python train.py --num_attention_heads=5 --parallel_block=false --init_std_o=0.0246 --lr_head=0.00819 --max_seq_len=768 --doc_mask=true
MLP neurons of a small language model. Each row is named by its layer, matrix (up: input weights) and neuron, and shows model dimensions 32-223. Each number is 500 + 40 x the weight over its row's rms, rounded and kept within 0 to 999. Numbers have three digits each.
After each neuron's rows, "fires in" lists the words (lower case) most often at its 100 highest values on Wikipedia text that the model never trained on.

L18.up245:470562484557475474547451497500420455492503525475543504490482536575423558537484537504480524536442478549510520512495478449475471485504515524607564489419518474500551526454563475473399535549538464463511592518434481516539497514553477493483495448486574465508474480552549476534504579524489505466459458489471536359508503545463557537601460473472460466492478510488537495534471479479498515470448415511445538453492499493501530529512503440453468520452511446513488474482461461498425480540480461483456503577434480544525513567469524526544506527535511424513527494462454496513510520531481509555
fires in: "the", "this"

L6.up650:454569520553441492544538447557484490499543529532551514468554477454578491470524496499439534578519519505518483466466567521532464487480509505497509451493508517506466537474534469518458470589495547501495499469594523509524553479539423505489529519504575461458518431438510526502529559479567508479479505545481482525512460517454525452532468485474453496569496512557467465472429491548484583454487505525464521516479465460546519488505552460584461540500481458529537529482585513516521488517471449499634509497485479541574469492482532564566517528576455519489463492611501551476544532461471527526
fires in: "this", "one"

L18.up338:412495613503512494597488458533501507532483538508508528474505521500535427526596445505476492523539404493457491520501489557504513472492510486449458464486541556494553476492471484528476468491561596512533495460477416538536399526539480445522486499544491549548497472531524467461449488503549515545477481565517511475544488481457431546527519496557466581487555441506529580445536426487474471505452552532494539541537487453481418387500497477508444504519531508452464515547488517538511454527495550481435507519525513496488451503498531465486525496487503482471532482471454538543461459538474564519
fires in: "made", "took", "make", "makes", "takes"

L6.up223:498472510466502577485442461498513486511531537511560481526487490587469466480515432537502452571442492485464597546542445495494454421517474534485525542601530493517467442558493508482496485481501586471470478537482460512543564510521528444557477532525499537588484490522512440508471487494522527420518439552480515480464487508525439465386497503463499497538539499473483483499519478523465423468501470506548503547548546507494447523479432548462419459528520551544469471448531561494512507493523508513505499381491436465516499424412510489465507521498446491474440529594500581419546517532558538535
fires in: "he", "she", "have", "having", "after"

L6.up1034:503569499551427508529462530494470471456447507549528512517556510491531490451453528479530496485484483507539533470509461572469507528532503551480534556501429484448488469540496486536491504543508486465509482460562511472489470492502474484558541574499490483456516558514468468471551525532579488433417495488498480499493468478485458483482517517421535551423485526526524516517474523563536503458569464497484523421475413498466485488470387515452505522586476465502576493553545484529452503422463458522523589605499489431535526554488454517471454514478522453511478481447500443512534515575499505514
fires in: "of"

L2.up35:538432486439518521448449453493552479491470476530550525458486457462541512495462564488527459535522533472591518483466502471574502445490590545433515446486519501509460504530513526526503447537572511557580463412486450514518496476488522595523501512490523486545489503501530526457551484499461541508503442516531519580507486451450536463475487501531470530443525567488463607523560491586482533566359477479493564450512554496475497476489531583440591415496509515523491439494501476411502534601479463479481563492439506529495418484540469504497528495538463465445484471490419489526585577527485527498
fires in: "as", "addition", "permanent", "also", "temporary", "aleppo"

L2.up1477:558492516518440489522514473517472501467512475508506480497536524477558552507526461579475458558462540556509542580538465475493488505536493589457429483515489500429480609514472394462473464492422512519568547527418524515425487526487585536457503547543523540485566510521465589527499501560589493514496493532541504525537578506509437420478398434451492524557490500570513462541506526467473479457519482438494547434540593483421555548485506490470558531496486520441503541463485471534554486500497502502510537426512467423449419532543494511502497502561488514445480532421493509526432542502477526459
fires in: "to", "in"

L18.up1170:479539474480507555558497528418486461479478504498517528534558535515466501524467489532493482477477519468413473493522544489538472481502546478530546466479484529463491542531493462493453460502473447487469489476495504515539551490534476524382526468489476527526531556512578558511471540470566508463473525556478420525461524481554484524443444451458523438444539495490504506434465480483456479462464497555487574521491487477459520520421502549452420538534473606487530518395505582539492482487512527425473539486522484408628525506535490534559479516545536495546488540536511420497568558445469437471
fires in: "in", "and", "by", "or", "of", "be"

L6.up338:516542521405518444476519427561512466436491470487492489540507466480544518448457518587515522434547444481505489531497490484473503588504603561523480469489505471510538479530521449503491471514474492464455485515578568511432559472545568496497540553532484475468477481504474418531541481494487444527503462499493458577485476518531503512501516466521498487422502537521518481487472523458517506520480543514491503479439472475509514403436510456418563516455493480466466428551518501427461512476471475453540531464485536435530523528506483496541505560473407538517466511440423530552530487477522558497
fires in: "of", "to", "example"

L17.up1031:512460537499495464532444450543528484492501496508504500500521457470488433516562472448538549474472487530478507493499514557480447524416501503513433513452549478379499539544430477427505501579505507537489519512547493529491484552485564513532540410473506500501480494517493502466440563498538511528526481566536541493456501489489532481500487501492466511498483525476556545480519542557502532504421518494521477448496514470469457488509507474471424418456539565485459507437427552488515544571488534490503537512529536524494481542528485531464487434482557552532577434469529532464495451380473526443
fires in: "was", "is", "reached", "and", "as", "being"

L2.up1567:441492498500450525553540544530508537453484478507542497429479524525493494445487471506523504514455551495518525534515478479466492501529497516474452491487548470466496456504482481478544520482522570436492536426566527537539522465483499491568472497568472497517537537514445509460489515511435521581510558473451491483424482486512572493465536486508480537519486511454448480490377518535462480569380508494525545495511450565487489509511533508549445442475517485528402440510521476576440466467504511458462533498477532504485585490465447504484542513491469538507478471516481418448431500494492468468
fires in: "1991", "7", "8", "4", "1989", "5"

L2.up388:452562458480442517490530542464557486523562513477534470520568534532497511542467446502461470468429480454470457535542449525482428480479500523475505454537528495486433532498497494499501580538457421419561504494510519508541526534485477449470487521437499468508514539546526466528473464550551524481488524516434456480462497517419472495525439438477539442557584498521515470487492524421478546532514515594434582433600589505500481484418431533435508486448525491551520581563479511501465478512460508408505527469488572533459493439517440547439508500530496401533505431516482536515515495501506455495
fires in: "as", "be", "because"

L17.up133:512575510473447476469449476541500456420461528504527529511556555486505497509524464470543431430468550514591492511461547532491426520489541517489513496564498533554567497516545496421421535491437573514531480525497523464515470475518529505502559425523464512544495547521530517515442529505482567531480528500441499440551434533488502508541498521457454539512495490527479406460431433499497456526460435490449477474571536534450480476529494559502488508492493452514449520552420517430462409458480504439515469476504494530536570547510509449503463601595488465503426454508520529440429526533473432472
fires in: "john", "3", "him", "5", "4", "10"

L18.up1345:503488504509495507498464445455543584494526489534492524448501361422441541554492571526473455466493485507416553486494492536509468506490517500552436458521519453482492604553478542457499475467553523479481401480477578494552563496487500475513520464475520511426504532506554508509483525453508508521498593533488528430485523473550559474461513543428434481476517484454539523453455489441472510518531548472486487475507523584582478556465487520543496523453544480553478469530532507490440526529442398434569513457495424505507517565542486442422463539528478514484529463548608462500485518534523522463
fires in: "the", "their", "s", "his", "home"

L2.up427:489487517478472477471476453522572422491528516515477413468537553473559428498514516428502403500442492481465584608495487458485572488469481477505528496527470455476456529472490472516470566527478495567632459448546494513430483550544589546556422505469483488448525506538537554477460490503570508450462444501465502476501506462466520502465542429456488527501499472545457443493514493490492505469355515492489564470496553494557530516545429474472542498487522502530487485522410508462510507475407483479511491473445448504516454524474448453475587450484542508512490418520494521488509491460446495457
fires in: "as", "in"

L6.up336:434542488423419522489458497530545519516473440483520515512470524468481467563481538505416457558454556558491478431499489472461469540458441495547448514576435526503595508423502598549547513467503538514504496441537496451513527542478511466457535504543491510586488484482504438534495571557456498511525448486434529447548545467527424482491547534548566512531465497489516461575441550493530509416525485506538547501490513485518462479476536475448493583509573501515458496423489468452522493438501494525513463488461503480463521536465554520513449503496506477405501494511578445438468417444491547529
fires in: "al", "of", "in", "lake", "on", "as"

L18.up1400:466479533477439483476459478549517561459495415500498455471501458479419519513506483463432516472536537531477451526460505501468517521459515495515496476431510482545499482479522507456507531467479464420498527480493478537487547518491477448548509561557480550563498514469489466460530468567468502545531532545504521404482521450532528500481536580527469456472534482504499477536503470585593493545552480520464443526590536492491473484535501483549486474470503511535452469467457499397546561502509473498547552483471397531537473532527506542474525480534522439458483426453497473511541431505483531503
fires in: "the", "s"

L2.up318:529479564510462501559514523469449456506415542552559455525552442538527544461528515522529517459503492529504397478518485442495503487445520522556486444464510534397556497542559531532544488549530557510548488458464544504501433464516565500478467472544482520497461496478518475523473524488385501501557411559505593501431488507482494482444515530468459505574518453462456482527507451494537443533539553500428459469490424468484453514418489529567446468483518538486576513499547490527514491539574469465558506537491578540532585515515460501563540471523455493527566497526538493570529490558467582475
fires in: "6", "12", "3", "8", "34", "21"

L6.up1103:475458529475462521509491514477415531568435493544524534487533515487479529484495386486436453559500394493541542464486494468533524448438450537493488456459466455496482534536515514603567582501584496485471470491501543536552445443569564524561495506454456489548442458493612523558495497529482477536428504519499526471454459527592422478465568499478444516406474523569497492538522448424465526460460475546468551492516461444452469513493448447495478518522498538485539485501547473511500456484504496565513605482485520411465499450487557540472496473434491543457493538439567474474500476478465484549
fires in: "made", "make", "making", "li", "makes", "take"

L6.up679:471442496466471560546477549470497519523541492482530586451530492430452521464525450534451491499508449545514475511515490551539447506418531519534496426486452489455457520438513456505497590529517451470518493506466509496424535482472399558520554497514474479457450493511506446540571466496504511569485478478449476478499582520496519485536528488454503487497567464480464543469522514515526436475492508448444538429491482531579474425512467504512523486496492499406544456555459520454450521515442457493475503555484468464472417441510483575562565471572487541549452451524575567450447507477504520510
fires in: "north", "february", "east", "summer", "south", "west"

L2.up206:542500512476480556484514496503515550510477452559488455512529488495537534437512464520414474449645448498545499437509526455474505506453468512491488495470417528501424494467523510553515588488539535479490520446556505537453536492542470565566568529537517423511530591479583477505474390481438491478460467564533514521542520569495438476511565511495587477425517431444509495467522506550549409460461425569534487516547482538519437524509528491541499450482489501520508553495470421500518515432443462439501476548545544510505444500535400508506478529468518476474352475459488505489434396477480474433
fires in: "south", "western", "southern", "east", "north", "northern"

L6.up542:494577511501522457435420472483488463465530449555541478486442539508478531515534532519445533550400492511510560553470511402507598476420461543507502470503399523499550554462513551537444465459537484477511476518441443408548533462467530382475511513576499487456546508496549526522500516437522497448414478468539474485468540526526531516504404525529512468502474478464512530573434520501525531522440485538583536513543571432492454494551526501485444546487535489532433458542454480507574527565460495540460497473473518508486556483521506540482485531465475525487486569478579436445596417505549543484
fires in: "in", "of", "de"

L2.up522:486512490489483520483501535529634572496517499489487484469564496431507553502507485497555467527502482507501471393482530555559562438505469559519501457470530498522525463394612514588493548517542521484478500488575540508507530500515475531537504545542470558522474494475499564502574466419540496553492596488487450467462496504459492494513513534510450471508546458455452493483493492450462503561529454542442508428485584450490525512437523533506510446507570444557540457511520398511508507476516433485581522557491435479448526479559554447564413481461529485511449537528517516433445509612425541514
fires in: "one", "each", "either"

L6.up73:450514526491480547475527568481508510525508452526542485516526520445546557445492495498498516452480472466541477543527410499467554500524494462490432515510440497493503487509548444520501445533538586476437502461421553530517483504517406566520536535547492476525558538435572520475484522493490477476506466469514458501549571516559585509539488495452539492442485562492524518474551541427439493552452424504503499497465392443487518476504511546456547451504546447471477459577507568457481444492468478540500520479441482453469432510513498478542532518471481467489479484477539487537435461567481508498
fires in: "south", "north", "east", "7", "27", "west"

L6.up710:453470501482518540516514508467512521517487516528523488535483535497533500442449576566524544497449496528536436546522483497442548516565478593513484548526492467417502500469548497517471523455573529463506460501555478492504471451531530495470501497539549482553520538543576488470533515505541449473494522485516492482464490523553405453415463535496483468476525436500572501522473527483509424424520474505521505470427522545493480443522495531456476503464460540460507537533518489536464547456509492487488504525410516391511518553470543548485405506534431494508495465507490421494570414371526517475
fires in: "of"

L6.up787:557492481558534461428469443525470536502512477526456527484483492482487550525476529521457570551428502495421535473480475502524463511537448486516539539468485496561474475511457533543542473556540528501431482444470431533423478458518483508410465530503531481450436440514556496530503496467460499427493540515496589451527496484454499513443463524554391376502537489486490499515484514533505528474501382510548508410402447500497488516550509492438486479461593471576473531448434501446554511485509495488490477504518496543536512537510538468551542484533479517505521525541490487477481502512432512512
fires in: "the"

L18.up1453:395471542526541409456527522543465474536437610492505436506523519471484509534398490545517518455519487584492447467491457471491587523554490497478464464429525490504459521453478612504506470479527442533527480539551481486439527513530549501530561520547492524503455535493435561446460527486496507515514456532526490529489519520510522558455434510536512543467476539535500529502451566515525541528556598531519508472508500567512477455485498569463501528508448491483536501489484469463528525463575461482488508494479541424565527519511511416489487536511486621450529504482523496489471509435493452454
fires in: "as", "of", "among"

L6.up1129:488502518435515484504444520496414448430520511504500498509508484492517452493502517540476513531471533424496522553521518458459511437473500487434479418434524515525531573534471470514507508458490559550501504528484505514479551467426524488448515525465562526547379483520573515478508462507525479449435477538425529471448536478489545490558498420511508491484488509432410525500571459485536518490467528493445532453538440508494548502480507440507508444483514511546535441537473503469497556525479507493431547426463508502515539511504488488504552453548559440468476465493462435467577484558456564384
fires in: "as", "been", "suffered", "was"